config = dict(
    hidden_act='silu',
    norm_place='pre',
    qk_norm=False,
    init='uniform',
    init_std_qkv=0.0333,
    beta1=0.95,
    z_loss=1e-05,
)
MLP neurons of a small language model. Each row is named by its layer, matrix (up: input weights; down: output weights) and neuron, and shows model dimensions 0-159. Each number is 128 + 32 x the weight over its row's rms, rounded and kept within 0 to 255. Numbers have three digits each.
After each neuron's rows, "raises" lists the tokens whose logits its output raises most directly, leaving later layers aside; "fires on" lists the tokens most often at its 100 highest values on Wikipedia text that the model never trained on. A number after a token or word is its count.

L12.up596:135133111166128207114124137177156204183119125173147153156077161066130091142161149182139122140145129100122124127089148116112133124107149146145101117143144137157185102167129174112041131142118121121071159100121141158153120163115149168146131162098109131168127123120155134137163130144112160105029137136143085139092137120237139036121120123154167158102104099114130143115085108113155125112097111188138110110156094068108166152096162142082108059109085113074148106110175067163095154105168128
L12.down596:144150143058088089112140147076160094095172156122121127120170083147156168115109087091182128161094205145138092105116112094108130168110114134122155124089129145073125212134135138153176115116121154117167122148144124089172139140124083167139102100073139082083137090123091137097081127076119091148141141134189154116176138105003150135118139126125113118191162147100131101098144153169054160145135108082147139164094175138162173079117146119180083163137145151128102198151129160151113132114158139
raises: "]", "]}", " =", " purposes", "):"
fires on: " to" 43, "," 29, " Length" 7

L12.up507:142136101155129206118084151165093175142092116191167088172156150147059116140142145176100157136107092072149151133133183073107135129122105140158134146121143068150152117140121131163045116101145148156051106097134119162162142121116132159140155146114125119195110129141133139142128085136097130135148159139108124063116101099143208115114055106135153139140061116129164204145098127113162146123050126153152144037134103134164104172125185144160144125117078098114168103130177147071093111121145100
L12.down507:176176105081055102151149164063137101071189139094135106140117082112177123153131079119184147117129181137101094072101116142124146150136099142117140156115155178159068142125152153068182099134135095109182195154153116160106124099109100111171106117098141129056157153117116097134085154087138098132124096134175160147139121128097078147130150143158125133124158110092110087091133122172029158151135129119101091239106180111163158109103161139116120127142101192132088142114149086144158145132121142
raises: "Species", " →", "]", " =", "),"
fires on: "," 43, " role" 6, " January" 4

L13.up429:133115130096096124121169138104077108083194099164170134064091148121170126126099128142035118135164188119125131146060137086158184114128135126132076067113146149161119109196111176104111154155082131223069128117085125158127141113116156105117132138141144147153111081180127124191097096172095139154123099117097115140161105123119137133126090136121169146083098118135162204173109152207138152131091112135102124178135161134133161117075129128166128128113126150110168136205130154167164144114070075
L13.down429:108124160116170113057105104096117188107131033114116108184156116132112155158118094132197133103090125098155131177146128181113094064127137085112198133140158163115129048101183073180131109110125130117146097154159119106090125146132203130133164145149122132165171163131174113089157112141082136145145183146102141118096123032123153197180113152146098112122159137153127112112189123111142136157137152090122076084137136123142094118119108172119130162148101159120125110112078191069079104152133135
raises: ",", ":", " and", " in", " "
fires on: "-" 40, "." 7, " Bo" 4, " Ke" 4, " di" 4, " as" 4

L11.up268:147113086096151147121115156087141102059127162134117143076100133183156116156100158092117192160067151140084172119148138136134138155163188142080090141113153112145131151072136162082126140176077093081122154157112118101109150088096106095174128145095139079157150141146150156120114074101103114175112132126123073140158118125125142135082116127155088152150054109134084135132204106134091106144153161169128150135088175142105138160202128130090135163089148110200066120107047163193142086192130126
L11.down268:098133103091124118128158170123155092172136159149163140119152127096123103111167087169101118106157066107158153189091114146117120160112125152143111117108123102133143149142098109116142135092110112130044142162088188106099160161169187119110142109135147130122101145140162176145240055147145137102074074154099119156087079086116125177047155112117133117130117126092165117122043124134175109118154188146185093089167121161156102103096137163133102069138077126108125178080073140181124130126139159
raises: " median", "finals", " females", " UTC", " debut"
fires on: " =" 60, " first" 9, ":" 5, " |" 4

L5.up94:138149158096166120093181170148170122116096148127153166108097163142115119099091161129105150119105117099119132170186107134180162127067131094110107091148163125109167129157116128125118134127138107140097062121117128148052111144138132133129152146120087106181066122175175156130088101144098054100132166116154137110141103124221166166126114163133170126155085178137112152080126138137136116090086135125117163164056104132150143094127097132157011120105109180221056136195118156121112154137126137
L5.down94:108118061169117161152105101137145145158161117129119062117152138131066115176126103121158127179110142140184133052072202138083106135184101180125127135126131101091098208096194158167123117099155144104166161142136179122203152120174150087097132115150130141096099150079100111138125173127130193161137091126109111119117156106099058111161146073139114132110123088141127133149163081116144103124180151103136101105161176132102108137126164099137176102093171109059109073087176087152142081145142118
raises: "-", "=", "===", "|", "\","
fires on: " to" 63, " than" 14, "=" 4

L6.up609:143154146101149152095169155144166129158119161134200158111095137119138127065107128121128155124092142097115142160190105129167121132104180068132087123146135136127136091172095146133110125174153112167097086104153121146054106136122130109118130147139135095128080152163175154116089118154066051124136207119141103110131039087138147134118129117103132131150117198140103163088114176134183130094096164093114167112091065128166158119148122170142025151126083169228103124149102121121090161124104104
L6.down609:158084085107146108204113169094105165104201086171076099137123116118137124192100109138160090141125119157152104063093160105090108138120118187131138114100135133110105217102133104169155153047149117119127161127094182111143100116133143069066156082079093131117189107106098123148177144093119165142170100110113127102125202159125111180126125107155160120076166108141136113131143101136097148127148137178137097137120184099097070114098193091148110111156178105123151136115176122166176118127169167
raises: "Species", "=", " females", " example", "Source"
fires on: "." 56, " for" 9, " to" 8, " than" 7, " For" 5

L3.up512:169113158122096150132109101129116075092117144097167127136110107112113155105114123115086169123134192084112159189163094132169134159046133153140082047163173099131111116103186137082116100119118088096202152091150086151114101167104107136170205115102090166127081174135172101108067151144101054117143135114075143187155097147166142176160123131114131144174157198158185134095119116080110117125115113140190163173107118140111140164116086129122133085147154144167125122121150149118126183156089096
L3.down512:067127103114170153109154133161133195170134149166095079120110145106105145120114117144157103159111100125137096049090183153113131111211113081092161148092124127105110177145087160130154109125180149113118091149106156115158155073136149114120012162137153134158128105099072150111182103126164234105078135120132169115063113155076091099116133162181118118104135123110067111156107105130186137141149120134096115085146182119109166122149172186152186134116119133108152179121118122117139112108139144
raises: "===", "==", "-", "====", "There"
fires on: " was" 46, " to" 11, "-" 10, "man" 9, "'" 4, " American" 4

L11.up19:145160102123084150095188080119127107113118160168105138104129148061088098117115164108175164126140136142151026131078116123109154160106175158183093114087123096141125133147127147133157087138135089140074146118117135162121150161106153164065179123134112160183184157145125154145098130128119061114117085103080172118188142100141122134105042052166126116124112132142142202125137221099099161167047121139138106174123126089181143140086138169104119108161162127116146142148116107104110098156105116
L11.down19:158122161099144133158055134124144149133169060102126089177101114193154177103149031115088149137101132184107137099106145119159141053140104155123164106113160150150122077112185116132111124086135176075160178112147069072133104110176079136201103094111160091132100173121123123093153158128149160167105166113122085133045162167096129148133151153137130116139171113134131115099102102134090149159164195128075092103109159170121119150119067137092118161119115116150129161123158113133080159127175172
raises: ",", " |", " and", "s", ":"
fires on: "," 36, "d" 14, " appointed" 10, "ed" 6, "ve" 6, "ing" 5

L5.up203:136174153104147176096185154156186122152114158141173156109096134147142125088090159125101149124082118092143159171172101131141121120038183095128096072155133159108146112142099130119107120166151112155106090117144139166046136163130137102163122127137135120150075146165198144124088111155053063144139187113115102108164055122174143144129102136109148135159087182144123156117118144119162111083114143119120169153065060141135140115131108137144046134124084169238104138157132125126094146100097120
L5.down203:105094086121133115195096125110135152133167126156081079106157117109089114154135095121143125143114099163178126068087161131113123142156083183100155149106146114133105227095181119173152160072145141141155182143103184093205127097156126104054152120106101113110150116096080121146162134110175208128131071154107151097137198115080087121139122116162114115070152105121154122145130067127097119143163121133128063135151197113117085146116171116148159089119160090065147116117155128141174085141162151
raises: "=", "Species", "===", "|", "=="
fires on: " to" 33, " than" 15, "." 10, " and" 7, "-" 4, " " 4

L6.up227:113131134159085181168094123134117120103141097054114159142131062109143082141089165097157161147138177141159165079152139124135134091146150126112126126133201124088160133084156144172123064119071076105133112141123150143139155124135097126121112153185104152112132159125130129137120134107100094117177089152144125094130136179152160108136170255132174132155172168125171093054120153109141107136132087098124075195151135112166148132170141101075141105156163159131152080133138103192101154070131167
L6.down227:080155181127135113181120092123077168138154152142126151125120135100153124144188129186187075133067153162160164093120127105082091124141117103085113153138153092116154050105099120168101139105146135115112088115177215114138112088102130092067106108104115155186124138117140098114124128123092118148098166131168108085128138108131145089133099117098138140081098146128084165151082174176082118058129113171163119148148115204152162171098169097097090139110090167123102125136056084189111072182137116
raises: "ities", "ologies", "ations", " writers", " magazines"
fires on: " to" 48, "'" 7, " by" 6, " of" 6, " help" 4

L5.up540:135148157100127150102177165148195112156113163114195163122098106130131124099098144136100146113079123104111143188183101123160132127065152102133091073137134163107148108140103140119114104147163093146107073104143124170071100146108124075166174156142143132113046144170199148120093108166075031121149184146142112131142046102156158132130115127133125144146102176141141120103129146135177130114116163115090177162075065151158141123146113145110067137143125161240109138135117120097112164121072123
L5.down540:119080110102157106203143122106124163124161114151079069096114147087083142140111120102145111139125144116190112078078159139089105150144101140109140137128145103164108231124140097200152134056151151142114172142094165091216135118140170093037130113077109114114161106097081143136170110104169201147150077112108147091105190145072100117116129151168155102094140122112100121148120080129104125159141143172143079134136157126082097155130171107160158097130152108091146125147133138161161101120184171
raises: "Species", "===", "Because", "==", "===="
fires on: " had" 31, " to" 12, "." 12, " for" 6, " (19" 5

L5.up277:201153143103107156100161164163134091124098127145146143145118185112101095094084157128079147109100167133158145158161140129178145151067180103127105070171115110131156131126133134112103138192134150184108114084128113177102091148138118104143141140121108117140076123148189140103079138144114012130135132103122093127176066174154147184129086202136196142179110167119103139115109171103122116084132118137195166133096079145131141143134105095145039130137125174165123121204092150115122163117120114
L5.down277:057114098135143134129100116125155195134172142164107100116146086122079145190134117120185127131138105143155121082074193167110075118178081126129157162095145118138099198102182137117151114059150112115130143153152155110184170100189153114108170137140112154116104098110087105133154106104124196120131148146123135102077145099163069086150149095165105101110111098160163094140140093116143101130149108124102079128155211100090123135123199129143179123082130158138130078071147105137199095158199137
raises: "===", "-", "=", "====", "=="
fires on: " to" 74, " helped" 7, " help" 6, " To" 4

L3.up464:142169138111118131109164141143166126151099189132167189102116132129131126104094159138091142137079148104130118191169110142137112121072174110109084086131199153107145110169093144126129128170134098156121066103127107141042134142120118088156143154136148148105105128157201155121087102174107028091138202110148112122154057108159130136106105125143126106140117170162093160134113171141198100114066138106104196157074077155157131144124111136134053147114099159231128127147113134123098145106116117
L3.down464:105107088137138112169119122116134139097167086115092057105146099148120128132133107117113137127125112137182122094063144136081111119195098180145119162125120117145128164109182141163097144120129171137135178133108179097230139083160170106078148104093131104127166133098105140135195146111147232129148070149090149100111196146109094133144121151105146114086155119119124115121187065149080134146139119122120092077146177118055105122138132095115180135133160089041158132110152138143163095155180179
raises: "-", "|", ")\"", "====", "\")"
fires on: "=" 47, " he" 19, " di" 7, " what" 6, " it" 5, " she" 5

L4.up428:138158145097127095102181151137190128142122149110177109100089124133114138129080144131102130144067149109128151196182120135153128111095176087116096080132178145111146101172099143130138125129170087178140058100146110162056124172134055105146160175140138123119088117149197137140076097143096034104147196116123126113131087090156142130114124140112115160159096167142128138066111164119169113095125140129104164163102062152170126114089115150138027152156102155219113146149107128120120115114098117
L4.down428:105078099129108127176084173129088145127172077146072065105111127134106123162109040133136122147120129109176127072090185166106105152184104180112110136114101130149099243132165127178145120102127161123118187166117180100213162101125166087084126138124120106142144133106077115155181142096144200163176091121111124116103147119058077120154142123137127129109135131114087148132151079115104142156122144144129082107168187097097122129112141131124151119121171083102146129158134079170128112162181161
raises: "-", "|", "====", "===", "=="
fires on: " to" 26, " who" 10, " could" 9, " for" 6, " than" 5

L13.up211:146158104108156146137171155071058052090142111191153166101122138110176140099100148109086120093117083070131153118128146162145170125122181150100158118128132152112144141150121159095076110140118118145110179131148176171180098106141124146120133117147102224121115099147143145139135125108125109140056108141120086142104116110104148098139107135026140171109191156121090138144101171169167132088102035173153177150133110143152091124113113084173173103093151099076116168158094136189120151134077105
L13.down211:070054142129116147065132136148123161128087066141147138146155127085098143134194078099117081110115115150160136167142099127116102152119088098144150160126105149125117149143123117177132118099110118127128081147175140108135097143134184132082218105154135102129134168178144091073108119081209175141114188157135125130110144066160097105158102130163072054174105101160194170076150152078161132167170142126079128151118148140122109131161133175069119131146091175167089091093164174150133107109128138
raises: ",", " (", " and", ".", "\n"
fires on: "|" 24, "-" 15, "." 10, " &" 6, " Ol" 6, " Arch" 5

L4.up371:139180151114106132094143131145158103139106157135145171082117165162155132086090169147060123148077141092113125183193107118113120107041151117117079051129162128129121102154108164155105118140141127171129086079092104141074149149137094114155147128144105135115094139135180130127078105153077116130137154096127127109138106186197113146134119175130151116159113188148133135105098149126160107110045148158145150112107066165135139125093112161146033136077093172232082143195120122108102140104116126
L4.down371:102144068151121163207130164119131127131125125131067065135130102116070128146133048121157134146150069147162133065063194137107144148159084146137156147131147107076125186064178161113146163107133156106147164183129170114217166099137107064100129148118149100127142117148125117108160135118175183141154096152137127126119128102111046101154140117132115099096130097154122119148167072160085116114201111146076100133148197106094116130166158130115185107121150113072140120100149110132141084156139157
raises: "-", "=", "==", "====", "|"
fires on: " to" 15, " in" 14, " North" 14, " than" 8, "," 7